Part of a small language model's weights.
Size: 12 layers, width 224, MLP 448 SwiGLU, vocabulary 2048, 7.98M parameters.
Architecture: RMSNorm before each block, rotary positions, no biases in attention or MLP, untied embeddings, normalized queries and keys, capped logits.
Training: a variant of Muon for these matrices, 212M tokens, 6428 steps.
MLP neurons of a small language model. Each row is named by its layer, matrix (gate and up: input weights) and neuron, and shows model dimensions 0-223. Each number is 128 + 32 x the weight over its row's rms, rounded and kept within 0 to 255. Numbers have three digits each. A neuron's up and down rows have the sign that makes its largest values positive.
After each neuron's rows, "fires after" lists the tokens most often just before its 100 highest values on Wikipedia text that the model never trained on.

L8.gate361:119139129107081100130091106094157130139131093118098137130128170088149149145150131135123122136155170125143147158127186146125160112094166151084147046112131126089179124094112119123101126104110076165137148108137151110109141128083055089121165208079196111130140137098169130068148165125154112126172125061126136163106071172179154138095163096194125137110118098076078110103158105098160101111131073130161158182167140068124088164117133085124054163116172094107130103090192101114168085138145125116201204172145187166142126141138148131121115125153052114125123118113220099151066165103086147163098130116126172127093145102135161145126148090146124111148118089127146106207126095173164086120127
L8.up361:117064125130112128097198134137159065102078090156181131156139106094142141140130089144134105123166183103137175106095129151149119176146124129091145117155115108130183094083148174148069162111134135151109158142146084133081209208152082177120157094156167106106153129111134128127157147148148162136190128091161152183131057157134090122151120141161099198095093079172138127069095152090160141145147130122131156102165172085130097155100118070140159160106135127100114151148116165184148143114165054147117142160142184137202132144156140136145116096137072103081106131167158083057131153074141124128112189101100071129094094129145086124145140074086032140115119117134107154134136071124109157149124
fires after: "- ", "G", "me", "O", "e", "reg"

L6.gate141:111093113099148157055112095123145116129182097132108182112083160129079179134180113121126124089155163175126097108108167101153099082140133110120133120122114109190102140155163149095102095119144135109112191082103221106161092159119116117131120099088059118121169113085122106080152092114141117105140097160066163102136151109133136099121101076128107065156137124091102106078087109140133142119164084105147130128135149116065076093132129147149150131157150126100125116152163189199105115111142113152086105164098164116123176162132201131087118122124120058109093079122134164112084152046127094148170150068085095156109228141128158117151112132134103065123103088132050121079115112092090135078178
L6.up141:130041130126160120127135153177144088100161088149126188126068115134093116187145116127130106126089134136193109127182151148096145126075114048152103109243092110130135172113114123160134115156166161129081071140179139171107059138160133151143149096136105177164116110149131084150140074065132132133087107136151158118140129094117172130149169086128157095164122089078118100113144137118125112126157105155158128087074137089146194115150078135107116137148088125115145148154131177119129106112124135117138113116096150188130129142167174130090098118139123082083097057103091180131102116146050117117164130155139141146165118142174165084100193188117123143144057165124082086131094083182089151133197
fires after: "S", "s", "J", "h", "re"

L6.gate47:133152194179110120051105151151134136145137168181043163165093151169120122110052137216104095113126097072098109113081105125144139181169213108137112101123103145078108082145138093142154109129073112143154125115115149196132133093128140151174128133139150106163121118156123138090131144163134119176114103161076138083115129059142157096099141115140177152176122111164073206169124136093123117129168117159154129147114151148152176096144150159066151098121132117108135102083095153121114132143188153132199072115163020098155157162075114184120122191136150092124155118093144096129149122122106148105151159124108134136154119162150087131134138111116165085135098143113085103077111166142086113106064
L6.up47:111147140132145156068164081108133132184119109144090128128130143175136121103156146185126135087110130152106130105086095058116176106160144173150204101077137070087129201161140099115112106127115136113120147188160102166157087069171093089111132090096136101150070123110091103139104167175145133108148136112150113147110082159154109100139139099102101084155122107118179165167123125036113127098123100102139155136140101145108107139118148109111117076093120132074114134126134170161136098126124064111181073140138071105155123124055131170128046102065154099176162147082074090106196131115126109078115144129057156101089108107152151176126141127102180115135126177079168085127107163177063136168132
fires after: "f", "F", "qu", "| ", "a "

L4.gate320:110046157095041115126098112127147121087171137145101143166111151072065145137104123141133117159126143096154138136125088105116138191143134147078089141098084132152119114157137131141095117099070100135094136096097168146108156113144118123134069058092157128165093098178142155115102167117142142168135134153158133106092112210168187120122178114118134102084170141090083092110154078089144151121120163103142111135145181178158084110121113209187096088073143162143174159109092111150095101089109181155062150129132065124135158136128124154151099164095087085139124124152089195035068106136177162154159140120190129118140158121148146171143104127098094085103141081161134124098096144139119129064154
L4.up320:131100101058135129077119129116153150129194057060209119112138102112159181143173150128150139121143143122125068163132161183085091133075158179100142135137129127121130103132088154178123154190110151207123165110177083145121128141170133133119109152092186160119093084081126101129105109151085117083129133129114086130155117165139141109086179107169159102076180175146152161128080132132165145091090163093046173149074176129169162114124168174139135065086149085135122110121097135161121190141140163156190170176082086103122147103116130182133153129129095189148130115173123141130160129128176195123124172128127113100139105074140078141133120152124118121118077101108132099069111141112091133133180
fires after: "Mar", "O", "J", "M", "sp", "K"

L9.gate129:155142075102188137138115150145137218185122112104139194127139105134078134105096161138083116116101139119147144106128126122116095053114172122071091141130154120129092138106133119076124112147068129131116088157089115142123137106140114079115128150146129070116149107125075138151192166108199101138116102158136142117147090094091101105173155132112150112136161103150153119120140086149113175138136079114216065102116134143208127146126125120106121041143135150063095122106071133155148135168139104204125144156166119138100147144056072129129110128131122131096178108090122180167101127132071094112164111152122187142019148159217082105133159120155135166124085148126193085152129153134133148110100
L9.up129:186111174173103140123143158110088137110098157128155084118159096147099147150127161113128145143165114105135126063138127157105151105146127175108192186080110139147114135127133129186125069163092133154072114144164084039118187153137176141077133103132152075132055093168111161195108149104136097129174199130111114191150127114134097137083169136146134079153130107121129136078137171073117131187107118110147136111093098157103130146146150132116132104129170102137140129143170143112097123155119130082140164088100087086168111122123112121145068182115058143121089184128101074142137189139083124208128173156162109115122166143111103205079090176096147106122140120123159095119115192211148141122070
fires after: "f", "| ", "F", "m", "his "

L8.gate52:073101128150105196125167111135154159162111071106071076139098149100113132109117204110096169068185109143024133080131154111110152119119083105146111124152131123112150140114115093075157153181091082069117129131109173162104150132125145106106083164145111168161149133148113125121105135074136185132144094148192176149129118106155056173124085188113151113166158110097075145062125064105183132124104128135149115082148100135097183150082104118096125147155150144161122113115169156156148121098157153094157104120084121101068105120125107053151127138138166123102091148145159119214138170130158162163169144105184119157149136127104182145132082098113118084144088191175115082165172124148135098129149
L8.up52:088119173064207133101149144116091136110155207133087122129094146154140136181153164133152123137099134179075171130147098151114119130125167117092121107096157162148124091158150115114205176145113116151096146151157170184113086160097125206149115068112157119086111136078070106198129145145103126166125054174091127168118164113122136111119169102121172152143123136147104139077152133211134132131146109108135147108099079152120132112151149137168150172129104112150113155088148114188073158109162097146158089177176084093130045148114170130118148106186145212110140129153115122182116121173077151161135127137132164090213105105203164143090125132121140146107123102100073112158151116127086125133100
fires after: "on ", "On ", "In ", "l"

L2.gate121:090090080122133100192127088139112133093129101136091133144111132069201107173120135149199124177175075151096198137111129085116141111157105123132172106084158117134102097119196129133122139088116142089133117110131166111116116110129131154116112122133141142156155016137126098184153199161143106157160131147078066139163178121122215143123159049066091121105117144141086121155100183121145108160135083150117134127152159119154127090163120143121120179112152129079129088119123160088121112138157182126103187100138158126087179175101165132117189078148112149148160177077103116097116193078157141128148134128169155135128096159149125146108154132113098087133141149120166167160084051167137078064103
L2.up121:095145132133127177150144073187047109091074097128097126134090147120165204143098079070107111143185073122130161089079105099132086169151149158115153099150125138142111092116132121065144094108138073128120121133135136153131177144112215114115172124187158151124140095161140144164165140095130114102204141169102129107169140134162176102160178090083100141165182079148108099117109164111077143142202133166152186178140125142166110120104144096095096106136087086134204128095182161133196142166063145107154096102155121123115126147110143111171195140135129144116064128180156114147050084122128104121094130139117125177114125148144117176090121117109126123147114125144112181163152101188112152105157
fires after: "S", "s", "as", "- ", "A", "os"

L8.gate16:124051116134154112125082146090119167076139093105097100117106134101167147172153142118081053037135171175168121169138092144153206181150095154128104116092077172191104166125143128148095156092139096126108137125176146161110086141166151162110109166108114114128169113169117116136148090128159111164178127110116106160150157096115138143100121129128121176126098127129120116145085130085110108121128155171136127126168192161127141063203081087112167170113222092084159111106123179155105118115132126105159113099133112123098126173068177108099132180183174094147119096122120147139143082136104181195059067100125130157111193146136134137075089135110179169156146121163138113092114099091133098093157
L8.up16:085080134149186102141171136163146131139165075124097111111099101078122156179133105120099111121142162136094090174128142107121074109084120088109137048152127135132124039096149124119134063099147088089055134158141088163091133106108112134100154171146160135142148193113128127125154098190123112114137045096078168085095197119163055102164165101108186106131140085167130098118101132126081194199087088174167104105129135090066144179103161121116105134143118105135140105101168108077117118141155120178139111207068140114130140158160181106122129085103071123066166104080099096136183109151139198082127099140131110128146087120109138079155127133133131110105118149095112122141114129118113155114105
fires after: "con", "was ", "the ", "re", "Oc", "s"

L2.gate377:122152165134107165117135095176137152136139118185079107190104090141118135135079065162153155118097128136078159151149160179084150117111142119070088102060148069134068149149133131128131097082136133156124111072121186151126128119077113058121096120079143121100103179175113128092148143092128130121102163152167078103132126122164127156147124060107147114196114133102120178130164128072090142143123185109113155155139148119171142162160135126157115129127033203119158114121054132140125116153145157109143093153127190129098159177155073135162159148151061097111149095132164143165092134160045145154185125121096146123150124133146192106125151191167083087121126103119177089115151175192151127170128
L2.up377:161127170182075183148112116187058123107046157119099119149147135152107106118089164152143123187150122136063121139126099126092110140175167132105100190107147122126056133131146129172133189132131123158155084173152114142112147147088107117070103143110171089123136137086153142139135098144171120150160106166143162153160103104155105159134140072129124070105127064149174092103085149186115156071139036162136136192125149126154065094181144202097130102146121148087064166105107150109155072082120112167147121138135108116092097103045111170131150140145100133121139112156168105161115133147193142184150124119092145128146096071155128106162126154160125072177102110161106131131135177118148119194106
fires after: "p", "P", "m", "B", "M", "a "

L8.gate343:122167129113142126041139126090139102099133132108133089069142063152188187087147165165116124148137127135113148129114124096079138144108207064194169091103170186119092180087103088143125104112111088133158193146125102174169123178135141108109097146079105110236139121088181158119103128121188139111094147099135169114167078110131170141118174119183158125130109163084135130145119199132139151098091142122136162146129140124157125153162193149177146098143160149106143114145134151091118127122166163109117097107108207105080128133146099092162171138102091138103157099140129177151162119135075203081125110123087112112134131098118124178189148103121087152120139150080171103108118219157132106125108
L8.up343:088155147144137136132151107135130147099128112132196130114145151134103142121121115138067110103179101099120164100122135077125097122127126111186114178149076145108123167159110176099198094143114087121175149099142119148170105143070141136119218100100122098165129174172131183136141086109160160171059097124096161095144150102108099165110117149133120091079112110163110086150154147142155173090145166094103142102062151164160173090162145135128117111163150104134128162173131111115033138106147160084114174141152254152132104176126167083141063176136144116123123101149074118159168146116061099193092078095067177101102127166094122080113160124127087126108110186105142108142164138110103121118151
fires after: "man", "qu", "ir", "y", "New ", "Man"

L2.gate347:155092062159127115106121116148155155119185115185131124177108104108153121139059087104068097142178105134141168145119142141131166123136126099156164055097059122112115217128131096146157103176086192144149169146130118161131155127144113166101107179107143112103171179155152144154184130119122142100140147156087069096116151137145122111146122122025052074156159114121142147148114134111137129113115155135123079112163154140136119104120129033088047107136143154107111104135122073155064120077177109076092164089082107118135154109145109120137120109130099146104122123133105156083090168078160128180102156149119173157125169082165190140150153104132051078156084089124130079131121122167091103113118
L2.up347:148124110197151138092135071134106113147153113108179038127176148131141125125132114163127208142081138138160114161151122188110136128171152120098113095124147138228116160122104107137167125104142116147146130147096079184187142119163109084125179096158128147129113094101100116104129180137182141130137099121208137126092202141092145152152116097141104163065118173128182160180100157111103124169129173167158120113098169111128135126084142156140127129079102136102114155121123150139161134119153132088129124139142068173036144082131109181096126096173121082190086123068167121179116124128086146124165112149164086149108190120173180122137081157118160094158152111100129108127059103145049172145104
fires after: "s", "S", "ers", "International "

L2.gate315:135128148088185145068125113120136147118100119184184133122062126126170172111194136126051114125159138030137116137112054141140086162106147112115115121128131101129135140087091150087129128131135096089132113083149138149122109165077170206070155118131093075075185139150133145118156123124109146153119222109108047092146154127135099116165103128148177135113121135100098057155111106155148080138107088131104081151136086133128077123104124121124152097130142075111103113152171115119121155086097125088140075079153169118164150147069151133176149120099166113107094120174082177181171101135189133117079119157088172139111150119155088071176125108089143139145085123114109161062126070157153109100144
L2.up315:071174122097141117104139102111070140139086123169138094080078178142157109150113191104199147176097106132133122113163118126128144135111050121122133145069191136095094115099135160087141141045135159103175110102149120144112134124117141170142168121193108133150123125165113122141141158177144101147068124092152181104169134153097115153123121106182164181143136115123076133073143105174120110150126094099168094158051153071153119178122085123082137119160174131174127131114087170132135138080141114155100121133072141046183113100062192095107163153123138074135112153096156139119114168159154187157124144162092117123126138142153087089126131159158195088132177117153077187086117089126065117110123
fires after: "ac", "Al", "am", "s", "ce"

L8.gate419:125123094101124148076145123082072148131139143118158104153148115095124072133196084116151224122164117148173139118083125108096144151154120130156164145164143203168031139141127213124148171162177172139095131151160135160181092106100127108121132156126079074097173117150131098144179081230145125138106084113113097112173106148181120194097078187198103116204065144102136193126071174128137138129201156122143157093159095117124187127083168165123100160112126086141115128090107128071142149132120090141139146144122123082106123149127099121121112136112102104100160150129083117125143094113147127146143108143113079108126081105075148133138146101123127094095118153128112065106119106160099128121096
L8.up419:098107110143128145133117098116128138158130144155118079134162136079151156147099098124100147133135141152175174099099139174178181065153147134158165110172079188151176161105088115106187116079138188123099094140133116120106141105127083120162101129134142084165082130145095203168090129167151180162150093148107182098090109133144083139140165131090185100158126172110121151137077113154178144125124117165130080146099039144121117143100127154084204137091103079148184132116109141091106166099194085146167098139099150162177106161171131199169073112119154176120072127129151136128139140100090151124110203169137115067137177143125176167177113141161091134142162185134129097120124104100061098162126
fires after: "w", "um", "de", "trans", "W", "p"

L4.gate11:163131085162161164083147077068165128134132185100111146078121159156120135104188195099088131158124099124126117139114178174087120160074174121142121183143160122141117145191129176098135117092118139162127128170137145072149112141158103144104099119153115108141136025110087179041101127091149148117086124115151169151194118165111180106142120159100113162169148131157135134140122086142124092133123148119072135121154082109112123151137124133144128184148091128149183141111094109147117143166106121190112098104146171040061159137159085111098096151136142126212063116193125152119129129107139113163128112156083172193144126113171100122099150135125128078117107147217077109154116145093095072116097
L4.up11:161110101155075140171126050099179173093087061121127107137138173126116095100139117115139125186106168145087155159139170166115184136135138139099104134116093189148133159143199128141144108087119169108074148141125129150128103142143129100114123093150149130139128147106113104119165103028132105122058097051104158105155068101144118106078119138151135128172154108159119176092132131112151113155139148162091083148109146153093148119074170119124166114091067103161082140129112141109053183104110095093154095144123112084126098117110130184163138127083150094240149142115102131110127188157098124172174081129088113158164170122158131159162080151169099082097207089146122139133079138145129133096074
fires after: "w", "W", "E", "re", "Y", "C"

L6.gate280:109156164152117071101164193127140161175136122114156188138077068135166193148121106141108115143130147138146089145161135142121089110051173097111130097089091139178127208128161114121111117093112148111091128107199103157138108111116141129132121151079120132181136162169095107121174090110174166158143109163108085102121089155088121107142119100131126166145081020119144136089130084094123116140109100096060071134142151133129101118133156122122091132049147070105175167119138149135130141194112106063148139164194134130138087099093111120118114105100094142164121150189091120221122133087110181119070130081148079089097148127184167080139130091109142096126167105173152130133127121179087128098135
L6.up280:151194121105087109083129051134093070139143060139158175135088170116152131076120127144188153077122093160147158110065090145154215160148108104072146094121170092145105133088086134133136152149124133175109170121100156141147163142135168165116135159141155159114152118181076109118115158121140125111133153177138151148143099214157139136139154136154122149122136136116110202188174122104093144147159103120105088130143098169105152165170185075105180135199132138070074097176072147145146160128135121118150109093107099112085140143094144136121147079128151099168149113173116148126116077120116088134125146088078138143163177028085099104082158151139129111119096167121106104106086110114131137163043
fires after: "c", "in", "ath", "ty", "C"

L8.gate295:160158126110130137107139133109154144111109092105096146131156098144207132142157116141110111140179110063070192081122132127168115115163154078136179200131105170119161128098165139106111075199071099106144183197113126152100119138121089117103136085117103048156129104150143166151097070113112136182119087183170162173080124128095093157185125178144098104088126113142090170137098167142101179107083094092127137077113111097177097132142124120115108114131154135133094108149207136128077061153142129135116176120135100138138111183146089117121105110124154081097099095133150113114109186099158187154133167142175152140162139124143116133127079147088124148184053146124081136160063116208114157109086
L8.up295:137160100120095073090153136191101163099157095102117138133161189146109127156173094190084048175109148107152129144143166102140129182113101139137090131133125133124147129141140131074121143086080148116110112105132144144153201081151151048148131106119145097143129128151098153169104154153174186093171092197185077152162146165150168131157143140156136179144151100082142137128168170145175097069127109142108135117108123123168137111179095107088137113091174090162185082172087087156114086118150109147098116124094089153127156142112086112159129146111214131152107074099109145132122118199096066131197166114178147105096053093115073100121131108088112096110100178122092127160158166146128167166119
fires after: "al", "on ", "on", "On ", "for"

L6.gate242:168159106119131129170099138091094154147172136087195068097118087116123135061097126137123202144069098160080129089175121135139161124130118151110145102120135089146147162097147133177142084134083115135159135108153166095107093111104134158136117185119149154129128217147169109100142134169146085146104106089120072081148103105145093118091084145118174116093166141130106171063171104162105093110076153127110098106148143139113129099167109156102156165110159129121111078103147139108150129107182115156153101083168129048162129145112129124092194093178103163088132105163125185109164163129114123111146127168125078181096111119142152070104071112121165098094143117051206097156052186183082140096146
L6.up242:207137143154163052162085056141083118213154137113151152125164120114130144089101104156172149146091127113084132077204154195117117122122075091170142073077209076166165041131150117115078190131144160146145173166076115093078134124134118137157167163044160109129075125151115099105109155120131108150160143108074085091168109148101116134109037160068131114154129168137143179106122090126116129146152151091133150133138195135138170086133082121127143155141157104111166145140079131178151129145114096112167142124083134091115101161128126136181117120155153120131140097128175123124110167127123182108104140146128121111122121134138069129164167099104107122157116110068154082171142132129091099106106
fires after: "C", "the ", "N", "c", "O", "vi"

L6.gate4:130151203078104079156119172095104145113171107141134135123134099144112150115141102109174098137093106161112119074143135172103140119155185061063113111153159114122136117143157108115167101193146106119125173125093127175170105099094101090137161153133136079111129069156144139136080123133142118155118125048099111153100089140044109134118065143133143168075163113115162147126132155116163152144128040104095209093171029056129180132160067130138128129132161099195165128100127130124109126101160171140127143142138143129120134101173185060176135183131139063101061136134111114088110104143143143159136110193100129082116134159171182107115139156136124147159164125086111092166150174156162147121115
L6.up4:147115111163117161131145148219142143123155103069112109132092132134125144129115177134089172121164133143110160101071150202137187151124124150125059071107152117109097100150174165085098147150120144170158118175110126159211173100091123097141122133130183076132133135108112110138131139151174092154128111115113143143089116145048149086167157105114115082107135094141089092067160162104125060093040182121085158139167136130134123137053091112158140135073107128156139144145141134130169125127160166173146186201193107169116103138139152127159102123117113160152121165123107181141145166127095105146173128142146204118139070102185158102125078121183149125098133161130100101198114116158159072103161
fires after: "on ", "On ", "ed", "d"

L2.gate290:156029121106095154109150172157098114092127069152169116088075142125107106079175152188111137110115152162126129071174099154120117147125181142164125123121132105151139107080120142091125107139137140105128098138111146143129066101094126153140163149145116077196121129102091098094165113101108124150179141085141159145108126176178101094115084143127054173134168071145118139191091169114127113129131119103088079073070148172096139136142156095116142176084128110160170112093097134077131113119123065138122179102162089090123106136076138081141156135105118178091138128099103109128149158141199171127117118098151130099154138206140149095119150173110117188133172158095203103132047215146089112134169
L2.up290:157141179069159137130149190142087142094091108111157152119114151148123159112101123189075121129151111094123150089162136183049112095062205132086120107075148155132165144114133121154159131176135162167127168124153069133090123147164107105179070125199098092119132105157059092165151110151140116132150126090164165106136129175135100141156141112143152136193117149136102174089145182059180108129120124164056125117122143148157137111113059129088107086151129167128128162180136178090073154115123138135106139223135138116144151173079110087113115110147158110168160143096107117080165096102101089161133131123150096192185095096127103109118166152124180070129126071110117115107067172154107127137135
fires after: "ap", "con", "in", "C", "c", "pre"

L2.gate409:143123148089175132113115068164125169142202162135075122189144107101125117174124128132080081106140132143085146152141200136164111124095140173149116119084092084167161159105137170179113150144208154162068166155133133119156129088074143118152173119103072162127126152130078152121154075150169103125135151119145108130173106104129154109090161148138162186125100082130115126123141100156138172157111174166152136217131211213042142155075058161153201091088108141115179141146123124115084160150102101133146184147142163095087154162076139124098130178121156141138169135109174140123142075113134141133172129157105106191138150125141147109108129095111141123127130142181155116181123130160148170112096
L2.up409:107092129139093099135119178145185130073125139075085099139195175162074141120147139168081113109092116051121104142074162079144088065097128232069126128103135082151076108118098129091125112121101113152121133112125080128071143169100187104103164114085179160045120096063139120153105130160117124139132069133131132158118113154142078158160127136137168168099135141111109102127107105085193079093165146112119136141114109189150080130150133096108172117093089112157134165122110167103171085165188162137107121103126080111138097128143101127113100128096126125120198148039097156155134138129144115088138113087161129144166100121084127069046130079088165132150105107114156154127100105105086130120121
fires after: "D", "St", "en", "F", "ad"

L9.gate62:168156163148136111144118105136102124092104156129108132123092121104165111140144170125127134112107087097142203087105139127141182122191087123088169103077131118102104175123204152124114136109050140105105166134112109137101093137149157132157137086088129146108096056146176143115151142149163129062103164148169103156118089126130140161126068133088120105143047077111148127097073134146146023174111150139088146107148162150164187162130110120119151157199175143171149138176128143121144121170143130176101126124155072139095084120150121123127098175186100083135120132132137139125113036058150118077123139133202094127150154090155138074189143100102129150108141103113141146172184124063138067073129
L9.up62:139122100109119170150132097133154113191089144186115183139132123155135143107127148116057085143184172123148214097103110089119106127145148120133132115151151123138122160126146152138070178112085136095134100129161154143142149151202147132142077181144029163159117122120110114119182102086136111172117119126168190153159139119172148087110130123146143057130143053162139088135142148153144119123153159126156189160132107122149154077124102155112141130056153150132119122105117119160197131183107148106145144138112143082179101122138102118154099167142108128142104045147126051110092097130109140126167133178076130075116094119076114150110192161129156156030188084098110112167115092081091138174083
fires after: "O", "G", "S", "V", "N", "L"

L6.gate187:124095162131094038127146127098180154155157148135111133114111087106143180111133092095089172185185138075171187143130160089105094041182102145124103113106110133060096177153176166089076170107144153165140070138138185192191132200130146072165164103147125114163161163173092123182124106117135136149150109146111158115122105154073154143131152173133108144081066133143127111113156188146133132095092101126127085142139163123106164126131127107108119093141081130112097167140108153143065133146149146101150071134144138097101076187097053145119101068115140145230125079096163125134124073138146166112137123154095113155107124075156113108104092142154133147149141123115158158121091122166112103103127
L6.up187:134105142173144115175169106120115116125092130138078105151114164177087131153135142107163145210155111116122166203125130071119122126173117151055130112086108134104131133120149156151145191128129124120135155109142098078144112144129121131174167097144184130178130146055140096174141113139133157122146091216061158121122135051162148187116136132185169179142059117101115126052192169118104112109125099097112125115125130139176124137103126132085049151162165126126079097184130108092112139107159089088172140156085103092110166113094101107142119091092131098133168148153091162071175115102116148133154109115103079138110137092136109225106135125166148110181115131158110144116127085171162196066144
fires after: "P", "W", "M", "p", "a"

L4.gate364:097106137118166109140165113160109077134101103158094152134129127155054126114167104135133146110156122153160128174115102110141147152088174226149128190144070044133107125116173196093113085120114133154124164134094070097142088123195081150139138131123079107090120135140120127101118150134114149129161139057144122130130105139168206145143159114116127106129166150136164144109172095113153102107088089094151158086082093162063179103165139142154066076102034104110119089084184102142152151146136141136148182145120139139079122081144142105132125068124119140085114085157162100103140142138148072128150104126102112058135053130106115187095079157045084092097125113121122132152116125144100085112175
L4.up364:099073110143115094109159148200168115099138213113146073123162123118198144122182083175063149130149146116205154173138161130112078104067147176061143085092059121123129168117138115125139108139099098200195095141140116113154078151134129118132107119162127125117070116149083170092148108145124127102142125095105094124152186084133102140115143073091118080110177149096194100116164111163101107129093121092084122094101151106164129120152130143192136135105133087162040176156139141085047126132145135080142149099117138178082158201057131135121129111105141136126083145113099085112147185082139129158107155118121127131078063155130136141097093132128097135134107111160141129134154129101123137088160
fires after: "J", "M", "Fran", "en", "T", "ter"

L6.gate375:079156094105125104153154124153115167134109084179163131083138124133142073114148103118164085161122153071114183177116186085097113098125100079173124089109132147089155122155164186098123131072095164171120122112178138138139111137101115154042113100138135166176175159124115139156149105125173119077160056158097143120142113116102132116145177079083126148103154111153059144096091085172134121127167104085191127167136086135116148155079102153142142077148124147081106133101110096165172145154136122151169127166055136122148114183063076178155151123153120104164124048134105165110137147100127149137137172141106102114114107138218165128069141091088178086071169127167163160156121132082150163134107
L6.up375:138116113126089123109127105148159146125107102195183161103110086123136173072097157131141142178106116130099078107100148094156109133121159125057152158105125161112153104112105117154136124147163133144112151124165125202120166170167145094106111072110211156090136158139130195143089116163106132156108153172112170154111117125164126175091102128142135173096089128191074153098148164142070120103179142127129165152088108095155078169135151142136159134132103090090151146142141181186191151153169150194147158147143137174127126255108076158183135136123026088175144143140146149163107141145127142120140157114127201153154177118128111135082151145113159076048104165124140143169084111134124131130118
fires after: "- ", "Spec", "Gen", "G", "on", ","

L4.gate331:118119140152147173125179170085123169103033115155136131103143100142115162153112140182139114118139107072093117121154159185091150099143128160101198155126093132145185098116133192143151154101135151166137079111190076131100107147131111131129119116113193158148133109142119123130115147149168188141093108108125194093184093063141048124116132114145137177140104043146129193161149091148123128083070154137072112149180168094130110122128165128108143107085113139154134114147156195174056155108117150101114104127151128134109115133136127098167102107126121146076133136074142132143080148094152132125101081140142113075107139155074041156134147132180125115144084089133228125136131213096128099139101
L4.up331:157099152111118134057174189162092151131147167053174132152092071141119115143152141094128147134095148170040102144099082098122123075081143161131128133128121086141124125053141164112159149137115103166116117090125083189131085105143114085144142097122122129155158115099176085132129052169133157138132079133153129022159102069179146163116101200144114132128124100136170101161148098108093136190087103146069159097094147124126150156097101065087129091137113123108162140131149114075152178104068129080132165152158175106115159098143155086129131130119171093131150102128107121139125161130117168139064136067090107181128155173094073140148095167064151174121169117125105115131085091131121129171137
fires after: "C", "Ch", "c", "sc", "Ag"

L2.gate153:147116149171109145134076132118104118129142108156117147056128121129140222096096120204163125190203202149119155148165102115149199097102103127102170119122135102165146104130150145168136122103075107172148175081146099083125143159091146119072132163148111151164134108147166133174133102172126155124081065080096158133140074132186113152115158114078142098077064140097150148146137166157128132137101135098082083134154129143151176166128091135191176185160143061139130106078136157107131112158171151159155149130111113148162149100143193128135151135141069057107160158097124063142076134124153133090151151098106106135191111199102146127109141097105087156131133119132149136171081148126195170115117
L2.up153:162123084127120113126095139164116165175181086128097143123107149109166109142056137146119079120248149171119100095190184067107138098132069108168159144131111093118123141135157091097133106087196202090135129135167115075104131116136133185106126126086147152087193120114130092115148124199116163121219130125148158097147136180101133126140126157113109144092135180107124152170131195138142145126141085145126139089035156073113123075110113144132126113106152119066158106132170179150136148143155152123148177149118132133124081092127088122127129125150153084107088111083166128155066086104117137047180118096129124107177106147140153103099126084094114202104163107151078149150139142103157118141150
fires after: "O", "G", "ir", "Sec", "tre", "con"

L2.gate304:171087134133105133121150121141193109166145155117168194157114148100186142125118169133110175153155170177172135156112094065133163090160163080109172130084161159180106087099124077100138144208103107160124112119108162113092099166120029102146175084106134167142141138079146141095143141109137168125105108116116146051130159148162127173079111118103059083144112117068112138068130111116108168168154136110129069169131096084124090144144181121105129124103104145042103044157154148126162101073121158121148173151129079170117151125163125125125172135143105149144136084113147171137132156137104208148158121127115126069152153131164126119098140164148121147089174132144187109113128083114184166178137
L2.up304:131131106105119093138113140073160143113172182085140181154141118087097086125150093127121091122106160142147141124149131107153136090117128084159123143145093135079139084108104107221134138040116121098124057104144165093144125150125111169095135101126131070199132147200035148091118136095092130116076152114162124113144055131158114133111118102099077113158114130119139090115094143129132172146132105185101139149143135134110094129137078129062090148076096175166128115139149153148084136082147128148128143171114143178110164171216089116118139143129157187115086082132137169117056135154114122105084075146139135152130167167143138109094113094176128148060076110076099119107129163219139128203107
fires after: "J", "Re", "Ch", "R", "re"

L2.gate324:108105141145081083140143132107113086108097103172067111100108145142147118138170100154149094060092092113124138111110124156118162154094094049135107136109116165106134094074102131119157164196154143160074088123132135136142115165064120149140087135127194119107122116139123142145122165118137098118189093137116165070171107107169177123172186122187154082103119093206167139121180114166121136109139095167145111107193151135120158148138091125134155190173196159114113101120069169121086166112133150061162151087118149124059148162138120133131093083153208094131152150122138119169085070136080132122158137058074147124171112142123121191144082147134080152100120103090133115062057137125147129129156
L2.up324:139172131118167153072126134126113131163125144161095143148117191124114104154131101124167104151172089144086088053119117100104202150122133050136129175128131146146164089076171119121098178120092111143098183128175193113103136156071134086145061153106188131114104144068122127130115119141141156113135103127151090135088183182104117147174122175176111115160151154173160149106153186123052126157046171136114089143152128077096179153104076141129195135131161098149153143101143166115098145162155167107157108087063168146116146131107107131100108149070189089119114140119107156153135132179150102117150157110117138134127125154102081118111219090099159081095151141134132096123170127188188105110172
fires after: "olog", "ac", "al", "politic", "arti", "oc"